Weights of a small GPT-style language model, trained from scratch on English Wikipedia: 1481M tokens.
MLP neurons of a small language model. Each row is named by its layer, matrix (down: output weights) and neuron, and shows model dimensions 0-255. Each number is 128 + 32 x the weight over its row's rms, rounded and kept within 0 to 255. Numbers have three digits each.
After each neuron's rows, "fires before" lists the tokens most often just after its 100 highest values on Wikipedia text that the model never trained on.

L15.down687:144133155165085084141000138131133134133141090112137124123083122131156093129138142126125151144123146132139127115107120134169119135160098132125151000113135144099109130139125147146146150146095106097130156121152103090126120126142096094153127138140127118169133122130168118109123116150084136121126142148125086103155181141117119116120141154116169135137160133135128138147101183113164133104107171203077134191138092123139125070100135123133111128121115111075170090153159122131141155141108131122133122152134103159123156120114128150111130126118135169165126135120132122137110162105126135150153120158122118124097159123155098162155140103134183140122127117130103095155129125119128142067172153119095120169147139140172098153142105154147086115136159155107132142106142121139131089145119092
fires before: "|", "==", "The", "In"

L2.down201:141156088184149120164162158147140116113141092116113097172198113094140130124090031194082123084134183143196093119166152110157115110127116153102158080068137128071161083134138147154122148142102075107161054191131110136117180135144146056091148183150093140108087114061102116154165121156145119145159157151165147139073185139137128115088173180102131123098134110161153211107069114128083107154094159076151148119085159136074167162105092085156029116156139147127103137114121169137107103152121161172132082103137129159134154154180104102122110157104075128158092114108130091131164148132144097153160159131113138080126161140150140078154110096148088102078125144096182159164164081101124149130082162167162114150108091119110197155126093131207145144184108124113134110149118100115152136105153134
fires before: "ased", " /", "ase", "4", "5", " the"

L2.down772:140081121080136092105112094122121155183172088123173141124097154122057061149205073107130136101124097212173124122098058154088139066165122141137102122095102148169108075128173114163149097108086100082128080113108092132111116113154132150143137132109156183118208144162141113074107077089156144132134094155135175146141155110151103141117147154138126132078091128137133096142108167138154132087126122145088138157159161124108098137117089115142158089084113019092096136118139135081086145162160114159119194126126104147124133103113148139102121083188137163160137171113119132062202119143133086069179124117108165110130139144120117123139128175082059142146091150161128140113157144103148146147106070099129102104116156132115110114173181096100179159088098024143165127136076115086105134081087062
fires before: "ce", "g", "c", "k", "ch"

L2.down1228:110167099118082120093162150154108137120116090104161110087149082156081114117099128205092093188104105103119106158150166149140144109121116100122094091066139089080109083128080109134081117133169143147123098119102066138128126130121101064105198102132107073110104078128146071108184141124117107142179168104130153130056127172087143089123133146166093097122100050151106164131140155097102139128177138094182130086199132178167079133103146137121142119123109098117099126117171078097124080105111138131148084067162164110162119085046033068060136156149163081098090142081048099117091150136113110176119070165086084148151109133136116091117131142117095137116104138096147113133178153165116106146108152140096098149167127167088134098083101163115061130110103167104094111104108142092151103115117083
fires before: "own", "or", "{", "ow", "er"

L14.down1332:108094166147114107122000145162085090120118112136089107168077139127122129117109157139126105120149148135144101141131114090111105116150116166115201000113108179140145173160105129112185131135144122128133142143161125125138081146126087087162122116102112098164095136137119171080173063137115170192087125162158123125169141132167097139127170151111166102091136146109126169142092105087128121117140126154115103130113145156144101131125154142132118126111102196097127062124129120149153119128114114098152134121129116127126113142128140127128134142119119181163130102129105097123164151124116146174142155112122124107130193110102156151144129081165123197132117123124100121169123126101139106133152132097099129132117146158149119149118117138136116116088150167140112159159181117154116092149158111
fires before: "|", "-", "The", "=="

L2.down945:090109168123147159111140098172071171117148120126147121085127150077099118119165107140168116135157118176129168157146113179117165110170125114151068088158114045215111105103170145107120134142102171107151139099147139170119148160129117179124189068158138139202181151131161148164129131143149178147123068136082138167087101097117095101167098108140173084146076121069137109147185175191119126109146129153161128157199148153143109102152099119115175129119132035080091135150145100113129164098154159151102108149129130141102156143101135161104117121178127135193092165104076155124149186109187145134091121085164139126164103153098112127140156162152122196157154145134130085099155147141110118138125144133193079096151163106151110121114127134068202121096214099188149127162084115095067142168110077
fires before: "|", "ce", "g", "c", "k", "ch"

L15.down659:135123117195125134121000149127113118107147111126117120146026154136214101110115154105162129146123122150157099105128147120165139136127135120136159000163126146133170156125140109158115146122118117140131113166178148126137127117127120113122161146144149141155119137116152141108128116110085131130100133138118110160165145127144110132148175134117130130095153131116116165137106112107115112127110141172099119160112151138118086140105134099143116147149117106136141111118135108127094127127122109106090116130119123122138133103108118114145124153145119205162129126132102124126153159121120154144139133122139089100116121149139157124157142107123121134147128116093137112153126093141165137155150160104128095127135144104120108120154125158115118112119144144129142151116143144126125093135149175
fires before: "|", " The", " In"

L2.down1479:081149179184157137150143157173078113133105120107098101188124135085111157127128084194118155149125222142108080072119170149161114187122152140103139080074126107128165134111134172178176159126136108176160152188114126118143162094135125123143134088173103086141129104180098135161121116097118127136153150141128140144055136080155112143128160089162168118149099107121114201100098092089145153154087093128145112109124152130051159099137040076150138132156095120123128124150165199139116140096113142152106083120062096142100144124132117105183084147058112067116036117071098155148165091105119153206136134140152181090103129170155152087110132109162050087091093130104152102139161155147069106126068159118132111146095087133125171148131079110136123134167165127157122125182124137076123137151105107
fires before: "|", "hy", "h", " A", " p"

L2.down245:103066133091111180110103076059153137108151138103200131159115144177104143206125135109210166194177119174139166154099138147080114156122121109221112145188100148170128219105114138121127105125068141141065104087143176140125137109163123172121078080099166145132168161143156166121086136108139166179125089160102090162116162110114113185113148100094126156132126091107124091128171121139149067156164130156116122146115122089111132155100158167109152096102116172092091140111114129137130109130110163098133169190139085134120153128081138126114082124092175150120139102177153102157130094147098169090104111135162142171137119107126081166171102103129188134135078107175040168096146149118197144131161138103143111102147175081100044107149134163079123087133092089125122152105145125131065136160126152
fires before: "ond", "ile", "re", "ose", "at", "\n"

L2.down1149:083084115104094135105086132112136150129106059088084083122157174092033119127143093141186105108094159153174154072102132171097088143152125120129146088115097071101136186096142140143131162104070103116150119064151088125090137107149126078135104146075107129114133121153130099113098127090127140142101065132176104124067109084094102136107168070107155125119101125098077105122132147129138096132107063109107118109051112083141164076106103134063131072095088075085130157144113160158194067135143111132086143136154062156115136067102160128116065105109098105126071111111070084129139120143048141124088154104160135120159111126083053108105123101120146066124072077144119161112150120107099121114126171089121141130119164070066107140146096127140151136095127088130123099108150114060108097143060106
fires before: "ball", "ile", "ing", "y", "ose"

L15.down1005:128092146159089131126000163119112164083108142167102124126084132144138100139146140089143068144176127183114137115139101120093103116122098146155136000146113142111129155116112128148130113113113121166125109144164150139111110114109097130137132119119192126172148125131129127129140146119093130121124122149128165122131124153154108110102123152144125163101122134108130143125093106108083114124112158189125107107081150144130129127128143098108131174134124109117130123095127126155113158115111150151122149148148094114138079107130149112148126133135143160154105149112132164101137126090146163127156124111129130130072110133104108146164128138178118171164159111112152138171132107137122107135140179149113189115129151167165150124154118126141153094095136164092087148113151169155150122120088116
fires before: "|", " The", " H", " He"

L2.down1172:126097153114171123141122119122134162149102154158103175129156155138175166122111189072143140125163068113159088139106049084133131119171131082082134148125135129141123127135135079114133178143162184133195179158116130180120085112106161137124144136169153150126191125159118157150098119140125069136122124104090139125148108137159169083139099137160139159155157168159114086122117114106161167163157133137102179088119108099159173068174187095154161192193179179132169065130126131104140188126158083106102152136060111173141142173167115188179168089140118149127211176156115169125099136127198123083168100103097139117144123152107201091113140154110131116152140120103159103148139112167122130128188069163075099148095112178164112140176130134136166196067103071169169107160116140179137143101163165
fires before: "m", "st", "l", "s", "c"

L15.down489:123128170152173141081000124143107142109121114101111144144131115115192127119139158119131134154131148158146134101129109135089131133120140113131152008109110150091124139101117143127138121096136151125149133127157168134125130136120164134126096153146133120130137147139152108105132116138135156086134136122120146121133135146129110116154164136076127147119110161147173148110092142102135145099081083135137068112121117144120142082113182125129125160124112172107116124119136130119135175148137162141129117165086164167152118086139131130081145108095129126131157151127136140134130141099145146116128167097115152109099151129133148138137141101106123112165111157130131147114139169160124123149123110150098147117150117108151087129115126137144162117184109136141125118094158118119116084165136139
fires before: "|", "==", "-", "In", "The", "P"

L14.down224:138132122138132126159161155115121143119195137144103154098108082186095150122171150080171155139125154155122133131126126125124082176128103106156111101105115165084138093095146126104139187120137102161096209099128162092171140102126153106070143144106151122043122140174131094123184164149101113121112164177068142205061084041107156124129074095143154108126068133119097145160130114182119123091108152146176095150064126142174145153115117121122165121170131096069090135147138155090174145152153137143102098107163133068095055106125151138068090115155170127133101096121149152137120088138184118095134122139179150116134086162153108096225115160102194150144139169142149137123096116175115086085155149145163200150083163081064077129078112187110159151155145113113102126083139150159080103182126131
fires before: " in", " to", " by", " on", "an", ".\n\n"

L2.down975:165112144166129105066255117150120118162161108121128157149185153164117093152112085119139130165102108158088086097183129148079093136065150073156167167171109128138149094102144121120143102100134102131122205082073135108089106127119114145139125138161100132067130095114154115130128132124147097097148074177116135140106180145146141129192137155111138106107133119156151145094126174207136090106129086160148108177097137166108111174180119117117128105131110168113152146113202151134163112132144138129131142145154144120138124110101129128168097122084100117136136103083101039062093147127155128096113106132108142103100173107132179119135120062164101146151098046192126103105092140126125155143157115151132117099096144133133143152158114153122114128152162118100128088119075163118139122154094058
fires before: "ass", "a", "ing", "ub", "os", "ost"

L2.down380:076119115149067167084142132122159123096156152099163143123120149107136143159166095147162105143114119161049074130123097174161116126110084129121131148150100090078071161153114175110154109128105166097108091101166109101159150084103112167137097142123101153125180118117104103171146132143143141208143156069135126143127141145094094137139148152128106124118131062090079124154172120131032100132103120100162175153108108091080167148066126120074180167096132131117122191077108126158148103118106107137116130108163095123146178124085158145120040085106121128129108121096077090167161121110068098176132110069180099150050112018116096102125156127099165141095104072194078142111132143123154158127100163140149115130162107141155113124102151169136125057152134139093094124037134142097099165178108082
fires before: "e", "ion", "ive", "ed", "ure", "um"

L2.down1476:092114122147064104113110141124110146142180114087150137061043172093140145141183084140158127191171145143062130122086114174143129145195103171162074120145104152142129159151138134131131111071100184085121154154096119143142164149109104169176113101197072132161195159124082114135099117087158133167113083086115160157099147126068123147105136136129127083143136056080032105115143188169063121116122123114162111181171177088092156160085098163100144126113121114056077168133115094094119100092098165118093115104132139158119141104115159125133078058168155137161117117093110174111153142090135110139111108100184137091144124111140091086155141160101095183095098125127118130134083182136142141121107125121113151113172096145132182108174147119177090101119094132167177092124113189105107105128066160
fires before: "ed", "e", "5", "ual", "4", "ing"

L2.down1004:153117158142099135074144150149143125128120102123147157118129145131140071112191122093167080148106070158127165188143120152105125085128087154087080082163099018146128126208130147139167159107151143082098162133105158149165099154122102133186133169138138152159126132080152112094137146078174120141120093103132155140131105085083140177148103169165132112125116121108105129148091164158134119045135119183161176122176150137235149135106124094128117137099139060100136134135151123121135108132160129131103160129188082128158164113157167179109102066120128105112082139113111126065137166154127119154140137094118109170130117111073126132082118176050168179160149100218115172158148162075186137120146110177082115104111189125106125151147159119077174182079169114116179105138085123130184173140133095
fires before: "ce", "g", "c", "k", "ch"

L14.down208:130072119192106157137000166127099092099159099150082114140069124119154062093122154098138180133164150167141117084096143129170112128104076158129168000113138176148130167088138149150161154132144102102163126121149150124133129144130106097105110072138114111107112130094127180060122119153038116175113169133165120114144146151112163145125164113133154139121089136102100159117118134110135169113146158171132118169112140167137055131113104150083080176178091107119118090150133107086151179084106107133142117147128110125123130117104106163089121140150132194205140133153157152095124136113084148159157129122154135106087132135093168146193098108119131126148124120123161073180130114115163142080177207092125126160132127116113120132177103115134114105118136166148101160111137203147130116140143121
fires before: "|", "==", "In", " The", "The"

L2.down888:094092111091143117106090093145106135157160092123161064065123158115069103156133082177213137167120144162114170128119089177051117066163150114171073118126101102137116085103146125140087126076087094106108090053128071154083126088120120102076097094084142120145177138183124110090105095098112149158157061150086117162133177137159117176109149093095156094075102111129086104120181185102131103096147114122144099104134146130148088115143096156098195061072129044093085127127144109108129063151166070116157157102147111119138130092051150108101084088140160117157124149099083082111152122162066156123105094128163147110134098106101065180135139180154124192126164106137084118153101130107140135144123134113130130095165134119105101135146122144104112153133141092116109097126123136089081092139095062
fires before: "ce", "g", "k", "c", "ch"

L2.down806:123131128135124135159138134127120145151109155127073109124162137097033203100125103094072110080104103107097177096112090089127119131126113137043151132102125050105080103157131132114135153070137140115137120117069146066113122092122130110132167146106071195079119112082144112099116145111138110131133153063083128132165070121109109143161152141103122135138112093163110116121120055113137156117160075121107201124039168096177129104067196105092162137108153094092177087101131130107113166108088138145117150108084111125125153140108185154150103129131122078071118149126131105100077084110129100149121121089082163157089137122128142084107143145111166111087126177133091075130124068125103137119080103163133105114068081107177078129086140165101180078096127082106071088075062074138135138141189105
fires before: "0", "op", "%", " |", " |\n"

L10.down115:095127103101150116127071130105104117154113115131120128121117061124054124113125079087054133141113125090086114124074127101101071112111079148078103124080153108120111073107065074097095106111132077144138131113058067101103116116058103111096126130146114145096102112091118123167139109117111074107073130077130097106111106146105108069105103177133128118116133121107142139120052147075121123087096078093114084084095102119110056088105117106103114106071075099151093076132070155076102118086100110171102062126081130093105138128145121109156124124094146107080117099119047169133123146132109141145109090113105108098130110121104137136138099111085051082093100101148089072137075108157115103080112104103107115103102114151070083099065102192075102097142089091137066083099148115129125088102158083
fires before: "ion", " |\n", " |", "ions", "ed", "or"

L2.down1394:122136173173088154129132081096128143126146153076114113124070139094132120145183069136171123169164139154177130079127101114141094161108184138156115093192118125113131165117146168124161137095123146118132090135168218108126167136130096172162114123159111172128147125070121142121112093147101169166127105123131108142134103072062109147161127151142095097141132085089113114133106138148079128135089104167079158168116198106060181175083110141118092093096093106096092172145122132141172113127107168122126105132128106169068163122156204140116057095114079149137069103104224100023171141083128121141155094080166180133111132104135126146158113104136122182118119119159113182103105107097137096148091100134192138149146160046166143106096147115115156102165145112150159167109082125100042133093115105
fires before: "ed", "ation", "N", "e", "am", "ations"

L2.down500:077090118129097164104081117093065096139133138157134102099091162124183127194155090173145092178160133142136086149132077147133101147159159128153113129135135170096109153099116157173101146092106097139126150131189143156128113077110131144106062143158114147121169156170099103172099060114103118173134119066119118155087171148100131166147129120129116121126142157110090099098127132124109123176143182147147145112121127004106181186094129155093181132150124147100103139070115154113133103165160100126128141117057099142134112174179171125149041091094106153127137120093120102099189123104142190122117109130192168058133122096168125110159165129173113112107090086115103160147097151093134110177147156148180174149162106104110100117145120203155117185187135100197140129127127207133063145181112162
fires before: "e", " /", "a", "ing"

L2.down1155:132155128123181138170168145157172142148167167149148118155199155165105181131111121167151170109140157148195167121176170141166161132131179137131168190132171144152167149121157137156113181149164119132155163155152134133128170141127151118104169141126184166149155128166163155150141146164133171133168178169130135179162170181203157154115171114130149166139164159190168148149190110105126142184192140131161151131118138180135142164167113127187160137142143143141173159135146172159162194145151103149147157128151185143178125155156118142175161177129160175177199132127162111167147120175145150163175123141121136132080153170187177155160166160148157154147159149121155118174140127139146131179135144160201153152172112170183141150133098203178168175189153136167116141171135136152152129156193137
fires before: "l", "il", "or", "a", "b", "in"

L2.down1405:110076107113092183112091106092133121145185138083150196084087146134121094154198091127157106172146095187122165098120100154094129136136137104184115135184103155170135146122105112140120130081157145090080107086157168129135093108134133212162146095118164164139183163122141137140077129104148169124148094124083118132153166086087093144097125112124139163106099158112098080142143135171096114124128141150140093154168168044118137165131118164076191098068100098088096142076119145140153120126100109147122140148166128136143155126150195129106085090163105203134116149120159084128170105150122176084200129139179166155105105099109101156135124138157135202189132107171040142102118148133152119154141145148146139147159183173170139115191165151108187120175154074119155123096086158125045124175112094
fires before: "ce", "k", "le", "it", "c", "un"

L2.down332:161164107155182122127149196163187150157111133147164139139153076177128111106090131144079156179094105127127117139136170122161195121091178170081153176100181170087127071150135132153161169096190151123138119143136124154141088155138110077125196159129141149075105106138157107146147171110176128097146203127132162159157145174166178172160175130125115132128140102186151164120126106096133143116139125103135137111185165158160124126107198115138146150152151157157187101146141145100180160140119131141123166101153173138144106113127099131113206167141137079093141181139138161124107111184125098180165072170097115133069170157160197196132122192129118134152172176097172137168140139139130137092099061156085161144154149198151147166150118156151099136143107126112112110139140141166216139132209159
fires before: "il", "l", "or", "b", "ad", "a"

L2.down475:078153168126116156119125144113091131128103137153122104164123149118042162102165163114177131114135201157117170101155145192139151110139127119192104168130096052207165164173122139129129092147163137161099217116158122112110166144109162157115137111149156123204203184170179125104121136088152158145133086180157107125155133125143112188102098108146178135171092144067119116169194110153150153121154095158099118160147102207122147133152113159162183119092066068097158165142149131100143206099153122167130129148173135137115141133111140142110147147141162111174139104132084179184155181163138085116067153118132135168151125187120053130114172195103150185162121121137108108111134170138168142134147146104163132116156114104110129088121150122067122143079146118134108148164144096070106102177098124
fires before: "y", "{", "ce", "c", "k"

L15.down1355:103153072156134173102128172125103099099143116097124104136123072085140130163216102092166115094169130121113157102110166131090105133109139141147085095073059160146095100150149130146148105188150104133137207087172189160136106085132127104086136171098161068066104119152144123065151104125104157175079156098128215149179116066166166122155104127149126108106093138123106135097147136195145087086139110131094069129093128158153120132087138115143143162106129118094101102132130162123137110138150128191156096145154148138153143106199114202100129153163079063148126076141139114062108124118087149112146145100160130172140147126148193150136160154077170113194136143093098136143134135148077075083082114137162144139155165172111079150077148153143113161052110118207123069107118115100127136173127140
fires before: " to", " in", " by", " as", ".", " on"

L15.down958:124132127168115107154000157159131175124125121144141188098115110137173112141138107143146131121122083131114134119111136072136134111126145104159122052125113143125141165100162122131138178103111111147127127084169126095140122119094131118115134095106102152126136145106127126116137134126117154107095107163126136144106096156121123114141165131110118140131120150124124151117139142119144124152135109154121117178165172135140126143145143127140124164134157145123137149114140137091132170145119111106124089132137112106138131155135105135135128103140093181138128140135147139115126114173137119130133122146155170163146139148106126164114140149125124107120108115130075122135141126117101122108157134166155120138102163140116092108107143130139153110116162131103126146136112117113138096140112151
fires before: "==", "|", "In", "The", " The"

L15.down215:141125062126156149101134150132056181133134123146091104098107142173158086087161144086165099152155173099154155101142172117129131098130141081099105070151178142125169147128155087183092151072144098144107186132094143135092122096153107131068097115056193173129120117179154155133122142130092100121091106064103160144085184083101113120134109134107111121169130106104116137151105148115128118080121065077127130117155127086125186119154104131124140171148144117096134106135143082109088167202154178178131075150159139082100078126169134097090174083118123139097144146114136095145136122168160133048165097112136174105153110145141116110123114176122155074125122211192098134106172159105211156166108105166115132120200103095136143085148135165132177099098110146136153117106149093153171149120083235
fires before: ",", ".", " of", ".\n\n", " in"

L2.down1313:091132165123134120130133073088078119106086123147130095100142147111107120157161158126169134149157141126154203075184107115113100138148170084178110150182112051184091146158184150084081129098094099118086127140161137077095193145127118164099120088107180133175114173141155167132117110119108162165104040131062087152144115136086133177131083060142166115136105123090098090171150135185155127111158114153118104143092140209139140154165152136105147065046153100096136142126184144139166164101117133097138143092148143101131153156126197109089136155113160114152146119157111113105113175102121128132106129077172163114142110122116097175125137173125183220154098131167123113151127186076162172129159156125174119055150115068136101091068120127071109133142204149147116129141103127113116101127163141
fires before: "y", "ce", "k", "c", "ire"

L2.down183:182154160153150124108127174138155164142084129137102184135143172133209102120098153109128118133107101118162096160129150097136158162127140126080151142133154140114173107138134088143158195140181161121125203165121096191198089139152149108175131181084125119091085101144097156203193176176133099085140141105177119164109086128163154107140137098120115118204120177147159171079129143096173143140139160150132124134105116109155163088148211134092132139190120210143186071118136109137148137196145079115123118161128126195140143132142162146175159134089095105108150132153115182164057112113126136144097160116150098111160137113097170153099131104113138034148184152132170139106083087175102126096190121139070152146139142145133132151132159092157106149133130179154159111137184132193165151124151175
fires before: "ro", "m", "ear", "v", "l"

L15.down1225:182144070156174100132022088113146145131154163173094154130108126128167118096151097125125093120130166139088065117124151134112129163156104131143201131109164060113116116111123104129182083135115119123098152115163201132156145084151137084126173174126101163089106130119118127187146118122135131134165095188123130135103129063112111152115126182149128154167039108149144130155093130142105109124113085156148084156054129142157180083134137115098131187142145087089118191121149180097115126195124123133066117160151157084137092160173151117093115195186134092141098126128103152115127120097094127158175150084131132081107134123160157088113175184093122115143154086080167076113122161106137097181104124097083138139129144199130185153139034190063136128119116110105088081119148121101152083137095164
fires before: " were", ",", " in", " and", " of", " to"

L2.down674:139133127143165095128138167168129105121085115123062154145098123106146145080117091131097096100122129072079030122130160124146120129097042166111153068067137147110135096125122061118139126190120142146154178132136103161144102110133134073170121146129079073101095113079065109120133205137153066141100128100161135117083151117114125080100121184113130103168111113159126133095102138122138178082104076080116120086140052104118158076126118106137111148179141205137125151099093134126047151097119127126078078146135067091122102093150058103136172119079090087150134129111140164143097151101112154139107153141106099127126125099107129087067116125101106050050157116110123155105134083141076119099130149116053104162093128170105155130107121079163099106113112158119153091117163121187160125126109201
fires before: "ear", "ro", "s", "oin", "ly", "l"

L2.down566:141122132063142144156118140167163202168128093145123113140190113190086113123137146154159146117102080147159184097149124102051123136120106139099099100138102094169146104193134082150109155122164154112143100112138107137131132092188187120149140155123168150180161156118154130066140171120207110151149087158123188121146171107154165147078104168193194156113134143169138093104095116162127133148158107152143109067170149113100147101105157092156180096127147112107147200176169115101093128128151143172072154136149150157153121108161120157121132106181144147151117196133132063116160135158123131082177121137108105177116177141137119148108107173156140173171178174177126112168179103103138163172169121133134086180111189210131127131204141173098194137062114082124140117132115095105124131133167101
fires before: "ce", "k", "hip", "c", "s", " was"

L2.down1375:123129149182100137131144157106115147157131123128123133156139109132173123114143062133079136121114117130146145145127160117130166159073162144068147110091139172083121094182148155137182143117154126176159111172159126091154129093139158118109118190142091155088102131105098111100113091160109079112135138082165179093169093126126188172167093170119095151097118135130190103090079107122125145092082152147114139175112159101071152148088128164166100145234116200139134136165129166103106110156139160156121127144078109154101110144181147115190148153175116091125084092149199102108157118111143134121159111134105127065151181159167210174163064124179055083092210163102209127151109113055095153158071075143140175136124126111176175127133173121124137149159118123143126158155126177120129156127112104
fires before: " /", "ing", "ren", "l", "4", "ings"

L2.down405:100104132101073092109149068105108119121095088157109132085172169061084083115151099108133124090165149187149135121129105193117150100173155132154121106089072124189136111127177130121071120096086094141102106119145076122091150112113110129079123150136136114147188183163173105126129087117148129151110031143145130121098136127126114121118136108139131117146092099077067058148160167166141116082177110144109117126138161201158164107151104125108135118071118044095119137091125125076140106105128086130095152113124110165100126122111126123107164106164141125154132167158057139150175198139135112096112099082155141082146119148110112134126170209119061179141134094123164132143154209084124123163133153105152125080176110069087150120123119104088146145073159093172133080183091102057067106136086084
fires before: "k", " of", "ce", "c", "an", "a"

L2.down467:164132147136146101133111124135159147167166115115139168135088103197223093114130101154125122164112075154188090126127177098115139137072111181141148071114144191096173162148127127141151162178145150115133113160136172156151134152182071105183142174131125153109087083095084161133155120153105124097103164152151137144150146118158144153131100159122105132153135149145161137105050153123164149104090148169141179157158124150119112134133125110205080139190123186145117132182133129166115132150168154117103126171106110133165099107164111158161187127096093186129104138117216144064160101136176159108125150156136121118138175127117175137130052100105075087090144113114161173128117109060147094154106087100091124162101188154103188136165130077144179153170090140153180164170115193161200118074119140
fires before: " /", "ing", "ren", "l", "4", "ings"

L10.down556:100147139102074085122073109094135167121112141160080076164125083132042109089112095138069147138094122098073145138085113072067068103086085107093132121174099108146116083101061075129072078119098112157084134129099094087097118092071136145111107166149150164111101160087114117179119122134096097092047184099117140087119116149131111105102112099125111109134138120074150103110060117078122097106103042121089105120125074099083083070102089127104103138099087086134107108102072137137081144090124104128131058095106126046110113143101081111138107139089117173122126074132078129130124131096116120123115105088100117151151083107118105135141098086079074076109103119091099074095090068139092138077117097116150086120106122111109096144095116114067113108168120103098119100089102088092123153121138118
fires before: "ed", " |", " |\n", "e", "ation", " of"

L15.down595:131103132174097135129000132109125107167111143157132124136069113186139071104131122096119116120112144163099108132113138164144139118150123129125142000154104161137096127145129114111169152092103135155121100106139155098105094158126131149099108098145144138152112129103131132133128164146091139155121110149128142097128141146155123134142168139162140153146152119131116155148138154145117111156123127148124128149113129104097143093110145104102100157148118132107110108136153149097114177097139153143154136129145133104160115109124105136140110133156168182141149144138139162155144129124092124190124140141118145140119114176146139142118094093125091163108173094101104127154161128115151155107132173105100146119091142059143096156133068133090110104151152114129098156158121133151148107129100172
fires before: "|", " The", "-"

L2.down676:120130177107131165099149138121108104193173163163126164111096175120152089138198147144172109188127119160131178175125057169053130150188160124129096104221102096154085137177149178131145179096151138176113082131100180171136121145145135168181100111128109164172172168154176154166136147109143131157126082133116165143145123114135121146164089133172171125149129142121116107125116181176128158162144130206155187134153144099185092179176118106138172161111169083118138130152175124167149150115140189138122155129127178136132191144118152190105108135144133156144088162075149163109176132093121164136145104128154177133101157139151126134112098168163165167157122118175115134132164164083140128171153134123159108122153197137158132121159164129049188128148222132167119084143143163121128133181163085
fires before: "ch", "ce", "g", "c", "k", ","

L2.down1107:102043105095141161065135090109131100158179132132162121134134159119074097207162097111140132173161137175131193136130127188101149066115075112139090069145057119175077170125113148137134147109109103128094083076112097130074122107155097141085085076114199164163189139189125098129123129099149155143124070134134137165122164112101085159115164084105134165096102117126127124154161182149102105120135169142164123149132107112139113144141120190111103125065099085080099100129123123115095083155148174138108167113120122155135101121065099159097087105132131181157134143123156074175175091157107119091172114157106135105150137150095069136185093079161166135138148133155061090100144165104172166143134130136125084098149131142116101091170138190122161125095123061080125146094108073112039125134117093
fires before: "ile", "ce", "k", "c", "ose", "at"

L2.down1232:155190154162209111158140253211141111153067098143123122182160122125124156068079126133099149146127168123081091154129170093149151105128113167109164119050163183107203091134156129142149161141122126172173154138139112190142116128131153058121127170168079107063082144141081125134158159115143112099128182132146144161128160161192146168135140124114145124158154130157163176125131140119147159140088126092147112093131108157095128095120112104155105143187164164180143155169132133101091133174141141165134109165128101124140117107108088077168140171103161055137117121134101165173126160134139104164075144155114113102125168140156172156160121136143116098109137147077174115151100106176078160085102113131124187150128105131093136147145109143161062123136079126139121123158199172175205163129106177
fires before: "d", "{", "v", "m", "j", "op"

L15.down558:098109127158140125127000131166130133166124119139097093156087164138189135109115102105137166182138141151176139129127137156113153113116144078143129000144099119111111127120107098138112173093116135158141078154183126093165122138123113115152137114135097138166084165128120124136140121079111129098104098132150114131141124163130138123141137134095114120142122140141145118092131173173150192096134130138114143138137136129098139117087080107111132114173159145132142122171121072094134157134105123077148117098118134107169086138080134154134145163100088180132138089121124137162095130100131173148125139127167116125156114141155150172155115139148119057134121126137160103115165099133160119167116146134150139149124147109185164100120108182102119130139155128112129178095133121122129141109127155
fires before: "|", "==", "The", "In"

L10.down1201:109137093109070187164063119099121144053075131106127084137161178102043199103137093093142190182124191081095175086072145085158138068126063124108129166101127120164082074137110122165104040151105117136135153114131129122109133081078143112129146142137163132154080099094150128191093102098078090093089072070111132110117121134095096107127117111096122169142113124088127103154098145126135145049100053175137157146097136126080126147091109164126105124118088118116124117099055149093130146139137107112109109137114159084133061199120094162138119137092143087069140115110105113116093163122153149118154091087118139101161103172130103116193141102177124146107103082119081088151052099146114152124125125115117078075129142099111071092108093129128073111141109099125129134091122124125135138100127072
fires before: " |\n", " |", "ant", "er", "ance", "ing"

L15.down1344:109165139134157125112017111152128169107140110166081181102115153112195156137135103115170192057168154102126140092134144107116096149171072134125166138037075131112119103091143169147151105073198089152117178129155216123125131104127124125148079133110117142097108158156171128163195097135127123166152161107131146149069145091149105179135088167105101121145072100124131155110088169112094135137084146155153114091065085139149156102080104147129132130121098101096067136117133150098087128166160184149124122132159180109133052107150136098086158128144084053165104097155158144108150096127144079119124134083114152055168135107110179131117181146121139138145116124153129099131072135133125080101068143119152158127141178188083171126119113213112184118103147159122131109159141157097137129173120160
fires before: " of", ",", " in", ".", " and", " to"